config.yaml
num_hidden_layers: 9
hidden_size: 512
num_attention_heads: 4
num_key_value_heads: 1
head_dim: 128
intermediate_size: 704
vocab_size: 29458
hidden_act: "swiglu"
norm: "rmsnorm"
norm_place: "pre"
norm_eps: 1e-05
positions: "rope"
rope_theta: 10000.0
rope_fraction: 1.0
qk_norm: false
attn_scale: 0.0884
bias: "none"
tie_word_embeddings: false
parallel_block: false
init: "trunc"
init_std_qkv: 0.0184
init_std_o: 0.0
init_std_up: 0.0184
init_std_down: 0.0
optimizer: "adamw"
learning_rate: 0.00114
lr_mult_qkv: 0.7
beta1: 0.95
beta2: 0.98
lr_head: 0.00825
max_grad_norm: 1.0
warmup_steps: 290
schedule: "wsd"
decay_fraction: 0.795
decay_shape: "linear"
final_lr_fraction: 0.0
batch_tokens: 262144
max_seq_len: 768
doc_mask: true
train_tokens: 1607000000
max_steps: 6131
dataset: "wikipedia_en"
MLP neurons of a small language model. Each row is named by its layer, matrix (gate and up: input weights) and neuron, and shows model dimensions 0-169. Each number is 128 + 32 x the weight over its row's rms, rounded and kept within 0 to 255. Numbers have three digits each. A neuron's up and down rows have the sign that makes its largest values positive.
A block is one neuron, or neurons of one layer that tend to fire together. Before each block is what it responds to, as a language model described it from the Wikipedia text at the highest values.

Responds to: Digits in numeric data
L6.gate53:130137116161120146106083107117107085029168108118124143139138115132109118126155143114123066104109134153086116139208135137130150099075089128086115108051108096125111171147120074144106141128117132062104111095056113142155150101070109173128074150161151117134131120133104147112052102174204105092087125139086153085203131137117095099102151109164094117084098175131097099079105141118129116165096134140122212070157114109089103145073132089137094125112091117105115114172087082109183139142126101127134161107135154073071119143
L6.up53:183147152147123095110139078092130115150072191127086166134114132120139113142155115116173120136098186178116189139182127101115139166130169122127104131084153132130091115100123101168099119132112128116100188131067160181120130063085091101129121122123141132116122099081172150079124106128168093134146151208112136137145133135139119098152112117195116115123155087123131106112174174176104121153099128164096165104105123117117151140153083063135182107151115099104158130177127114173116102160166089142092153183084130084092116054
L6.gate115:193125110134147129143120122154133064145155126087114125161136111087164135151140081130093122066114102135141136158193082156110120103143139104200093134089115092117098109115112159099146094112098122131079126074150144140100105141132132140128087151147055210134091118087139141126095125117103120096099118112076205144126132165190093125211130149146089152115069136115120165168162101175140197124094119150112198157146147162085148135156126102136135130096118106166152079163135121145143117080072101124130164144134074139109106120
L6.up115:143122106119210115133118127055124075116133150127157130090103105094099116124152073089154137091124112093151127151168117100139124075130136103132117107130165098170132108139126156093143130123175147134153193134125066129122101132069166189084114177117150143149084126134159122091068111162108086109129127141105128175128180117126101108153142178184104101150088126123204117078165137092137112088117076170152202127118124163056095106066160136140130136179126139119085161110145112135135156093135161133169080093138073089115094118
L6.gate224:102174106170091184185105094134094133118129149150125112157120101114119127114131090118163160055134149100090152102157105060104122147111136090144111139125140093147110142107150156121221166085144130165108132066083152116128106117146138083145122147134125129095152116133110065137121125163135083108130176120079130104186166186135107095106071122176135072081142075083159108161114144138077071135070166094163097133118094140085177118095088100094081122076206098089116139134135154121170119161105102129155168134141069079139104107
L6.up224:105132097135132148134105110122105154152122161167160154133133095116108162118123167089186144108124103120121138137125155128135115108087199155121172124088143111106118142125121140185109134124102114111043129113186175180168125158171073187090144219121090160143124121104153112035184137179125119134100145162144163094108188156099105121162094139180078187133165124155124134113102068136153119163081132154163127176093137166111150120200129086162159089108144108139133100120118120099158101123108138140180151153104116179144132184
L6.gate621:154140146173126096103119080140150121128088145110172136129111135094125190138145126152154123114172117150109101143061104083114160137082096093107121128079112136199146049138169061134103181104101083103063166209067142102080151113112145125189139138127088131161099103120102151127104121142131134123091105136052159119138137094092148138109138166129147105131127108156123123168170132133098182142153073162141168100103119193102141156070061162110092137117090082103178185096053107122123207149106102152189130184187139095110088133
L6.up621:181100083106143176089164181152108157122130127117129099119185131067087097141199085162092106123122070107108090164117141152130113153104112167104130145098138037104128149129108099170117139098107175129087107105039123117076059088125188139178142135153131100083064158083151115131070095144129125134126141173182141140109152144081134154137110159119147134151134120116147173120159113199134112139174170101105146119074120116091094133158097098113078169119138123119172120030132132116139151113145137147150156092139133188107129081

Responds to: Coordinate digits
L3.gate143:167149156154114112192107161079113114138142062152137153109204140131085104134146166064120162094099086148107146118141190117087139154154000141154111208085115086089116114116117119141088071126135133132122138141109182137221173104157104152117097101104118086174138114144139152152135111083121153112089149136166149098102141170136151129156118160156158178088199134080122108142166136127093092130129049144101086160090114108135132083104120141193119119100052150075131162130127132105161045114145122085107155081118153142134131109
L3.up143:094090132116085133170080096129125094135127158167162088111130179119148136166130101090137113146137190121132128088079115119132170162073090117103154169105082087080120123129100121104136179157130125117160091127123124177156159078127173136098155176152191110119132134140127185114091093082185142159122171120147127107105119112115162139210179122140152153165152143106120060139109154099147139154106099106107152112118142109189141163108057173144148108115180136101162184141085123157139133094109165112124084095116139132092140101
L3.gate638:171131142088072116119081132141149088058094149125093119110101084162146089178128134130115146135153008120160100159127112111121077122075115239104098066159184121136168117068178147156127151168119090099109131103115142169045193141129091106152073120117167128186100147166172149154088078084114168164106107166176069100133155142143134168116130146197149038137129088140115143079100123070178200171124157125151131121160119078134138163097129138138139143107058167106163116136099148164131141107117110119151173123115145161132111118
L3.up638:120126168135071142144119135172169065148180109146147106075111092131042084148084137139125135122141165099110146113091118127127161115081070137201098155104173101123091179101126166121110136109128124136097170168150087147085126077110114119137118129108165094138177141118175137130147084099118135092118165168037097141152206082110174104064223101153202086167188131163104139141103112090096095081128124158148110093113109084125192118144082106131087152124129189089130126164128121097105159100148146188194106111103136166135145120

Responds to: Digit inside numbers
L5.gate50:107120196124127164108133121126131082149158116076166135137079089095104121116150114131106078151128113126168197147036171181088119132061107121138151114126152131139077193111101178133165165185117107147073116106164158065110123119140117125122129137119125158090132042137102088165106159104156127089095095090107082100055118140181182074049167082150143122112160140150055143167111180115142112137133112139111199162100102155170163075133177098139141089111198145074083173103170148138076116163148121147138158118132185130102139121
L5.up50:155134087119133113111159165132143115177150154107141104134128144084122135103127163069174080151080161184125133149109131092110171123187148088118175115119142140180124110136148170195136107084138120084070142075126090100093094145137093066046134125105128118148148136154124162103078063113174114149111116071154110161145112147127109141146143109181041110143131130203158099065105138086107130146171152116148147115141140139110089139176100128102121135110211177080100160084136149095082092132118113158110104107131129123165152133
L5.gate124:087054086131110150170142058165144104089095122128123101070182073152111167111171112136147077097107106170136093111141144131108107083107107131120159103068055156058120141166116082124163115161171106167146162144174086094116106117167156151135089166084144159158105067158164115191088073141195110082136174089157137114178123077138176134115185110144145092158088093194151133169105173133119147091091126128046163078135124136127122158104082106112144132038128112122097105167110087130066224151100069173114134160134140098122120145
L5.up124:166104129081123146169070056092155129108113110186159081109115133113112112156157141088044150169050160127130199088139102143154124133136150108165090124118099129147099133125171112138071131112092155107082076130125148122055147146047112190139171099108172113148090103085117098088108101114108150152140121158131128158101193094156159143144176167131095095106116123166089183135110091101190114171124160135077149110052062165129180090181146180140149107173162118122056147128123111148103117213119133140116075053136125155115131169
L5.gate139:094102154098183143148136149137126074123150093093092110117101178152148126101130075135072165075139108139105121131117150102105076134200123117113077176110128142132141079161159182078132138132096082123159186117078141134115134111122185094180071104078176178118168137131132133131088138150140077177043130074142196176114123172091125109157123094147148133126145147143081120115150073133152115158092104121129170160099109101098158099177206107096180080161175164152153135076101139183163108155112143102147165101141164070119078119
L5.up139:131165151145100108139134146136158114140099116147089132173128140121095083148111113104129136108118170121125119093145161065100098132147156071072073140098120104126069083078138125119125108089134188126120158113113074150100119197116141123100161163109136128116129109194113134139148110121161104090140078124123151080073163096091114115129129119072143086124069108178167123138140098098105172114171148113148111147130170087096184117149114130102141087098147152129109095105112136120147118086135151175149165109149101049173094189
L5.gate496:159172149127121096142065136129109125117131151103099121116074135062119127128117136136128148083151086135190169157053151121065073120148123069149114104109112095082152131123091124162161147145099143124114147121106079069116145100130121107153092107155159147181106113177155138145130170125132074153129084150142157099141083129203113180207139098177081179169147143149182116126121168148114106124100066130155074120063164103144081118106113130093102147162159086150102178101070098166158160157116147205136138086137153086086117122
L5.up496:140161107104121143154152099191105139155157151175127175131156151064107145077120115071192096130094140125087143119113143076155196145142140150133164132099106086112137134099198133099172086117134131143077165154182119129144107088112157129164064125156129159107125082125122133119101134135171145096125049146118129151155100077108149121131122128111124200148082168144131054121132176077112127123165138189118141097091143147147158165109161093144186133164215132164097198075137104159125080112104137155092103124082110098081140170
L5.gate510:145121073131114137155117128192145133116134116118095116089167084152123159174139142170141127120101148119082083173116127148095096113109111113162074118156113071080191106101120139088126155132181093096102161137051148115160096136095155136093117164100142130126084091126160142115067128145145126175084172093138118073192129138206128123145115164177139122160132116101118115126086103137146155153111128140101132098165138049104091139146099104143047166073157107140114054123108083118232163163175122174154094103175170077107120135
L5.up510:097081125178122133138162080171171064144114138129130139110116112118130093013162185125148200178080091117093145107083159098107116097099095098111087102131107119148163103172199143124128098128122133192201097105134174100150087172107117112121172072152198105141126148123145119106169122175134104147161187162146079179122147157131135164109075100111140140156133161086115137111124138158098195092107170122124125148130111170075169130114127158116112154106123071087148138161098129112106167119173129144185151065173181166160075145
L5.gate532:127124089148135137076116117148242183124200135094173155075173115120106165128135138137131169169134140129092031111050165155061103081117132147132112089152071109148149174124125155212142098139109151084080117113141146116119075167089149142066121140123194141163142082115125120129130180114228075126148148127093149119166131104105165118168108076134147135158146155153137085210086121063143142089138186111096074095130157142171128107137136069097100145104178096071131120101164109170109106143090116144058091159142156129104121135
L5.up532:139122185076130074126143130208159108144150143165176099117142137098170151089129134172157092140121088163081135098059149090081150182167154130132119128155103183131077140111071100134145127152085115137148132159104188073111138115100167140123128129159128186092072130147154101133133152140116153115155114103096085072151176106085125121136131101120123205116141121146113178062184129081100190094101182128167145114156202087092099157142219096125138103103144100119162174120150081169145118075055130061116111168152136110128138141
L5.gate567:143154121158124131176117139173105119125127150116074095130116136184161146151165113171095124134152116125119131151166138101130115123135167145140074153062138162128125183129153097137161136112194052093145130083129107169138150121125093170120152170126127096120148089104130137134071092144160148102110152130132133098119073089119180139187177150081120163172125089107142144115151119060096166140094105182130128089145135161144111149088118071123135120164125151124097075169104086092119145172143141173169077102088013150131133172
L5.up567:177093133158136145144174156141128107137152175125102191116141136071139124151117136156074098099133138136090112111097138164114114115077095161156141130065171130066170155118099159126099229123166130086151190148110074051132119064110157175122176101129085143152155093110115129210083108123146185103117193165091109125139139137111125099100194105164154159085158147164139081113090070162099125117049092117075087191073169171104102117081165081109110069107105168164141111100154088161192154172135159109133122111058147094105168130
L5.gate571:166117142120132101158150161132060109129078084134118132121134190108076118151156116120139124080143106101160129148102160165106077142063142098096163121178117118095102148145152103216142187169104085178080123124104143157184100104150167190137075151135133111125119097117146092116142122171146137096093160126116137102124089182073060165167167099111124124130108162110132139151087138046140139097176100146148126136161074139094094082178174135141127163106162115167151149118087108112125071102128090094114070089096142127113142100
L5.up571:136172145145138152148137080108163209095158188105163123088193192098118111131105104133155150137099091150103107148116098113117098120158173115132123107100161098142173106124064104133152122078151138120086128185078161077087107168075138135180145161143206105120149080118106115141085073152146098090141106131155120156170178145127145151177164125129139128067086145169112140105173126160140169068104145156129137113122173153111180145173119102145118157141142107123145131132133106165204187164126134131120075079142119155150109132

Responds to: Citation-linking "in"
L6.gate203:162098146166130115110153153140134101116197141137088120105151138081156098142137131089101138112205163118072123141096120140139052165065115158166141154141139159132141089126147183167117064102152137126095201108150151141068140171111150088102103118144165137145120097099080127098154096203160129123142152069114146152174118179163142150122148130116139154089101198113167126107116076134084105133103124156125147146147146092096083168129126115147152170178100042161182143079130158129096096155102134097158107107137062124150171160
L6.up203:137142144160130100093157207103183180093161144114077132111110167199147112172081168079107214144124174109075153094130183076126151160142202110125119086078083073128159135106075150178156128122147133091136142093097127148219112161112148125190117111099185109152183126065145145157145112103208121119150145162089128088112074140113159116126128115182153130114073108124110123131145104179090145142098107149147112101168136121170145089101181101092130182127141168188096139133082092151095118168161124114076122142116141193171188115
L6.gate342:158087106147136167172127111149179152098158188135163123085197161124116145087140118140110093138198131186113122140109133114160140103164135184207119144113200131167119139066167186138136058148167134109104112105114122170110110070139123105170105095057089118177174131167056146138148093133160147117121121092071194161137116099159170097071089144114101137143101124138200018120129125099114120209125152102134198083142174114134177155088159167145156172145121100131119145127099080087127088124146082135085132137137074080125128145
L6.up342:126070149161123124138120120133164119105142143160127152128118146126138129165061096108106102090113182072096123135098080180134122104062151097173162136171133096155077103112133116120136104154142129136143125152080108146126130076124157132136158143111161124106164151158116083124147129176149202134111161132068110139160118072112059110136142106141135121153073234095092114141117128128129140166161067130068099095169089092122110134145140112155174106048173138098140135091095086107126117134124183120139113151090110124134077127
L6.gate460:203118140198071146108096189109111159176172117129103102137144181100110109081081126113164135147166107129143137171097090122113108076072103153071140098121116122082123088138136152130210072094088055097204151084097144115118089152089117152127158130096156151186175119144077185090089068155113126121131122048119156111145107121135084106131095147160126159156127099134119074111094127181068121110111145106147136106157137090156160144084135079109119186131073112097176115117107061115119131126128112102102124119104128128151182144
L6.up460:113090142150136213110130125163144082138153142197110134160153127099171102105179084179164151116123193148124123055199169106089095133101126145142195085093105156033172071092107170128142140105188147130059154132092106114116176150198178121119144134124152146105128128119122144140149047172151137184120126075144187142138059105118131129170065151121138131125127142083100141195177125130145145106134163179134080170148126102141187113155152151063107131153114162134111108079084118145135102105128128119174141149136128124176115150
L6.gate553:132145175135186129145123150058124151101164143092089122121156114133128136111131134141132146145108126091137136143090079137122078121130147155169064134119121150179109064127137123066133139126131130116085098083111125093136160083161118139093097162109109097103138162102045134120155088132187150171141175139160117154121143146123095133165109107148151155125177140127101093167066122152124113101070156123101091101142093084124147147092098108137184108136133169156127118116194109117126158124139073056144144167168167169098142130
L6.up553:074121095128112120177102165040104156119124182134159110114126137118123180071089101045085101099117094153083182137096121103126090189129154105134098138164106185127140122107160144160171144111125155145171179116088202148104100138138162097122156109100125079105131132173068139172139134121166145163150182061095096130161137079101095111085080128099186137081102149143130130152130100062138095146133090071146084106120110137165129124166156120131120120204133118150139099126108114092085106181110128067156129167166116123114082083

Responds to: Mid-name fragments
L5.gate38:126166167110124179155137156145070119105122109087121118120131135123154090089118091058163117155109131095121131138128139111104092122150124126080155120168130087188086054114091152105111120174097131078105176143089139169083125164122108116160134116122166150073112085218089171123097135136146097136114109092147130163138063158138079098143186159154152077147194025164149068112075141097105088135125126146137094149132139119145126085118094110133174110148179177134103155060141135085146131121166101116109136133142107084154143128
L5.up38:122113112121172117126167166143175130149191107130104127112163111145116125099145097079118124134150055143205095136141089090152081160086154151109158081104090152132163092116084084112126150124097079106115105124103071132158147092087134134138099081126125063120113190126105169178183127121109125126084135133182082133090080097078183092130037136131146100203064167171152119117159103088093121149110139152135088128131114159152134152136153140129147122125099114129086146135110179104139167129142181143140169189132120161092177167
L5.gate194:126139163138146108149193104176119110097170065139098165107148165135135118109087091130105141077146107103098114169161172090136101120129084174102101168122170147165167102185135139141097113143181138075140131100093105144154142126167105154113063086130159131187160147099165141161114032088077142074099144166099161129133113089085174145142125122135151116126143123162138105126145164092168110081099147128153128087166084125146162083164107127094145178169088165129185143179126089085092136164169110136163108098127142153147141151
L5.up194:073156115146126134168106069073110089076117142147101113152107143147164126121081116125137143170151168125164121136152206070163140062141159142199172093122118166159162097160192123153113153108171100140168115131179122146168196081093120124155126144124127089070109186089167162118126095132158147134152111179125163134087084101143152144166067128157123108120131112099068086159110061091089143107145132146122107064113144159105162101100132108078094154089065119113167117229133142147163157131161120164085100128104178160147163187
L5.gate379:137207137202128071146147122142152180110186149116074143146145152155179124148161110164109192109175103120095113124173084181119111149132159093137148145098148064116124158152133083110107161168098137073115078101216183103109180132115139154076108101102115133109141151101156108176172092116154145087115094110102155109120189121101084139115098156145145114122142163109103088124092087107146072157110123161156160148114175121154163106134112104165112116143147125143091096125131137129164146125141140108176167115136071174140089147
L5.up379:157156111176109122171116111133068106114096157092125108174106140115186120092183102116171143121182149116132191160101141149140192148140075052120187178139178113102121212150140134097100156114192168137226134098153123124111130170168085121112137077126156153085178145110165099165088129054067119066147141137146166139084153127137147155169108099066115183106109105058174118148154125221150086138105110194125099124123079133112156129072099113141065090111119123116094111104115130166103125107166097116100165157147142117149102106
L5.gate481:109107102132136098124152137134087099121152156111110040169108155141141158128081093159077131107138175139097163189162209157110132146085076105180131170145122142121145104115160130121105130108130114115143105150216106149120120079127125084129086117125176096118120146111097121111151067138099105124111094125138109114111149143091158146140167158170108100158139121132099133173152154127223119174140172131125065117118107127176089142115160088184135157167094156118091096120079133118086123162118122090127110101146142170184124147
L5.up481:144120185120131138107146123108140149118068131164115133137133103136148169110152085198159093119131122108079171068182129148172133146175117093152163110116154122112148138182090129143122076120115110145136110096107133138138124107193147126114075135148185079128131115143128163195148112148091117169143160156181150103113150209157103124080116120112133158114114104077131100206135119130111133112094083105167159138143165096133153133131101099132106120110137134103164108126107140104154075129123154152201148105079112086142131134
L5.gate497:204189178204141141124154136109159145177126075110094135142136127121081093074155117087092158139165135148111128146153167113135127126221095128073154214138113149114185173146151162079122096184135109088046124114118109090104139130138137130118120040095095081231126092145107110122112137126102138087069124140140134111129086123107137123141124129129104127157202118105138119145120173155159119161154121156123142161114067156112097113170098113070107176168094122085129122139142089070153137172106133119079094079149067176116130124
L5.up497:154111081144103142080105135089161217145109120119211094102121173128109051120117155063135130159155098103170084172128116088121103138131160141136095221150126131172160125100139129090089096158153113167112127119188122113116128095084137121104197171148139125114108114134109186115164116128137130164105136152059114115165130090123086190096133162112193133098166102120173078151130172099200146121134041165128116098134148163077197162179110114151150138111144042110141155101139127106103075072131138122127147100152167126140189119
L5.gate596:229160158127120176161113128099199158089139117097102120143152131141100103043141093159129105127158159172154115244088130146123098150163158169154114160157117161147142154104120109154139064155071142115123108045169112158078175146125055111142122064130138160150170086093121131142158078138154140133064124124145110161152145157140177156150147127105135152082173125134111152143142136118136152116167142142171100161168115159160111083160156135101101147155084131220167102134133095182162144087119160131155152147144066148116141159
L5.up596:091154117161085172130180106076167117145165114071093086102113218187130098117139133118097174100204084155098113134147143176135110122127163113055097084091081135117143184118125154151141103171112145113115124098128182161144138190089109149139119105108188100109121141122178060131147108107090148133100091121167117094171101100104160184149112138183111110149164100159067111116122126076162110108131034136096173113134041093132133121096180145167076112130160158161101144172112119069117135133182156115128165102140084109157119174
L5.gate612:175118107132148103122152174093151138058120072094114128109149112148129101105190130151098135081133147106118149219115114182147108070158119189086077131126152053065122114159142122142107140164122114167100136077107167143086180116075165132142094079108135105112110139087171155196119125155157138178036140174146115127148184112155181104154112140127113156165126089156119118110112125104174097135149114147178134125122082167169138149137119119143088150153067118168104116118145114171171143166075094122121167137171083103153116173
L5.up612:152164083160098141126104131083149095137152155086144105111166194106130180115154154085110106094148114147123137180130105209136122131227161185123106147186094109155088110153137124155094123103143077157133126124118112138115162178122103110110111103140179104089121167169113118173171140093209125158131131141117126163084167082163176158138134181118119166130098153094143128079116125066157133180137132107145060175173139166140154133104178149110132126154147112171123107105091141186148152127150191114144139213147119085125089151
L5.gate659:180130127137071132145158118167117079056130078120117151134106093173080101061079108147099125106145153155123169182132169120086093136122109075144118125193101169143144112098112111157161088147119103109157129102111119134117155154161134132129121086159159182113148163103150089191109144130130150113092126161153103115118148113211106177129091121130145077161151124154138154146164118167150130087141135138078102178181128160163115081116112077102093167187084121181152164146111086128110197152143154120127094141141142137121144159
L5.up659:157121143232162097089133128067141164079092093116099114132121085111159097090123119136077106117153059190110112143181113121142094151129100095094147094123135146171132178094167104105129128131161128149190146150122109149156114181139117123092083143119149100195109190102191089131107056142135125139098115190114130162143118122122119158155129125135128109188180138115090162159067108136121104144093092123109057067187124146144117184117041150114143118124129125169102141075107107135106192186148149202100157121139170144127144142

Responds to: Surname start after first name
L3.gate358:089168158090147055130144150155166123193160105122146111200135162201109119099170152131111099186116175153074159108150138126150126150152087157097123165102089081153112136067136191145130095113113141079121099136084137122153118132159141114153075135096124148122171168094179137183108062098078124125055126170148153128161132127103118142154131168118045111129181107103126135132079163115157152073143108140132150078147096155152085142145156150137033201129097179124079141131150100143164129105174214102111152122164137151104164135
L3.up358:131123122122178187139192064138097077098136130130102069164114162140130169119125132141150154137155109073168117112128156147142121137048145073163090173147104160163104131176092177110117130133098148134166098119107114174123107118074077089149056105135153162075115145166078183090113130147106142117111082162120101144113095099184105142055140119118129139105076106122098111094110151154089087140147117136129108112144172143135150145136156080092177146173078116122172147117099151101123135097136123145112179148082124150151104125
L3.gate629:165183108210146129106168139122154106089176116107086059134122093136094134195129110141125121170135203152111084170109154129160172128098113084100223160128123112126177141167130132136108060118137174046139099101096106164135125145072149056129081099097115066117086130092152096145125117117154137109109147138110137132126143116114160143207098109109127104099108109110168133079162107093127156123069095131172160103099128171106194173175123118113080161172077155105158085133128119111181124096187156054146129111085091127127143108
L3.up629:095171192058124125136137158129124116130139092148090089096103132114099147095100169102135153152110170162099134151133191111146139079129037099100106138068110101155138090103098136175133125140162148070075206121149132168173125126127159107141117127086134165174232129170158208146111080112094162113048040085142090121121127143122100113149118122141114096128086187121098122053118162118116180119136093127164181127159145083088122132156148075133136095103117148166117157111135067097151125147094148173160197104151109126093134160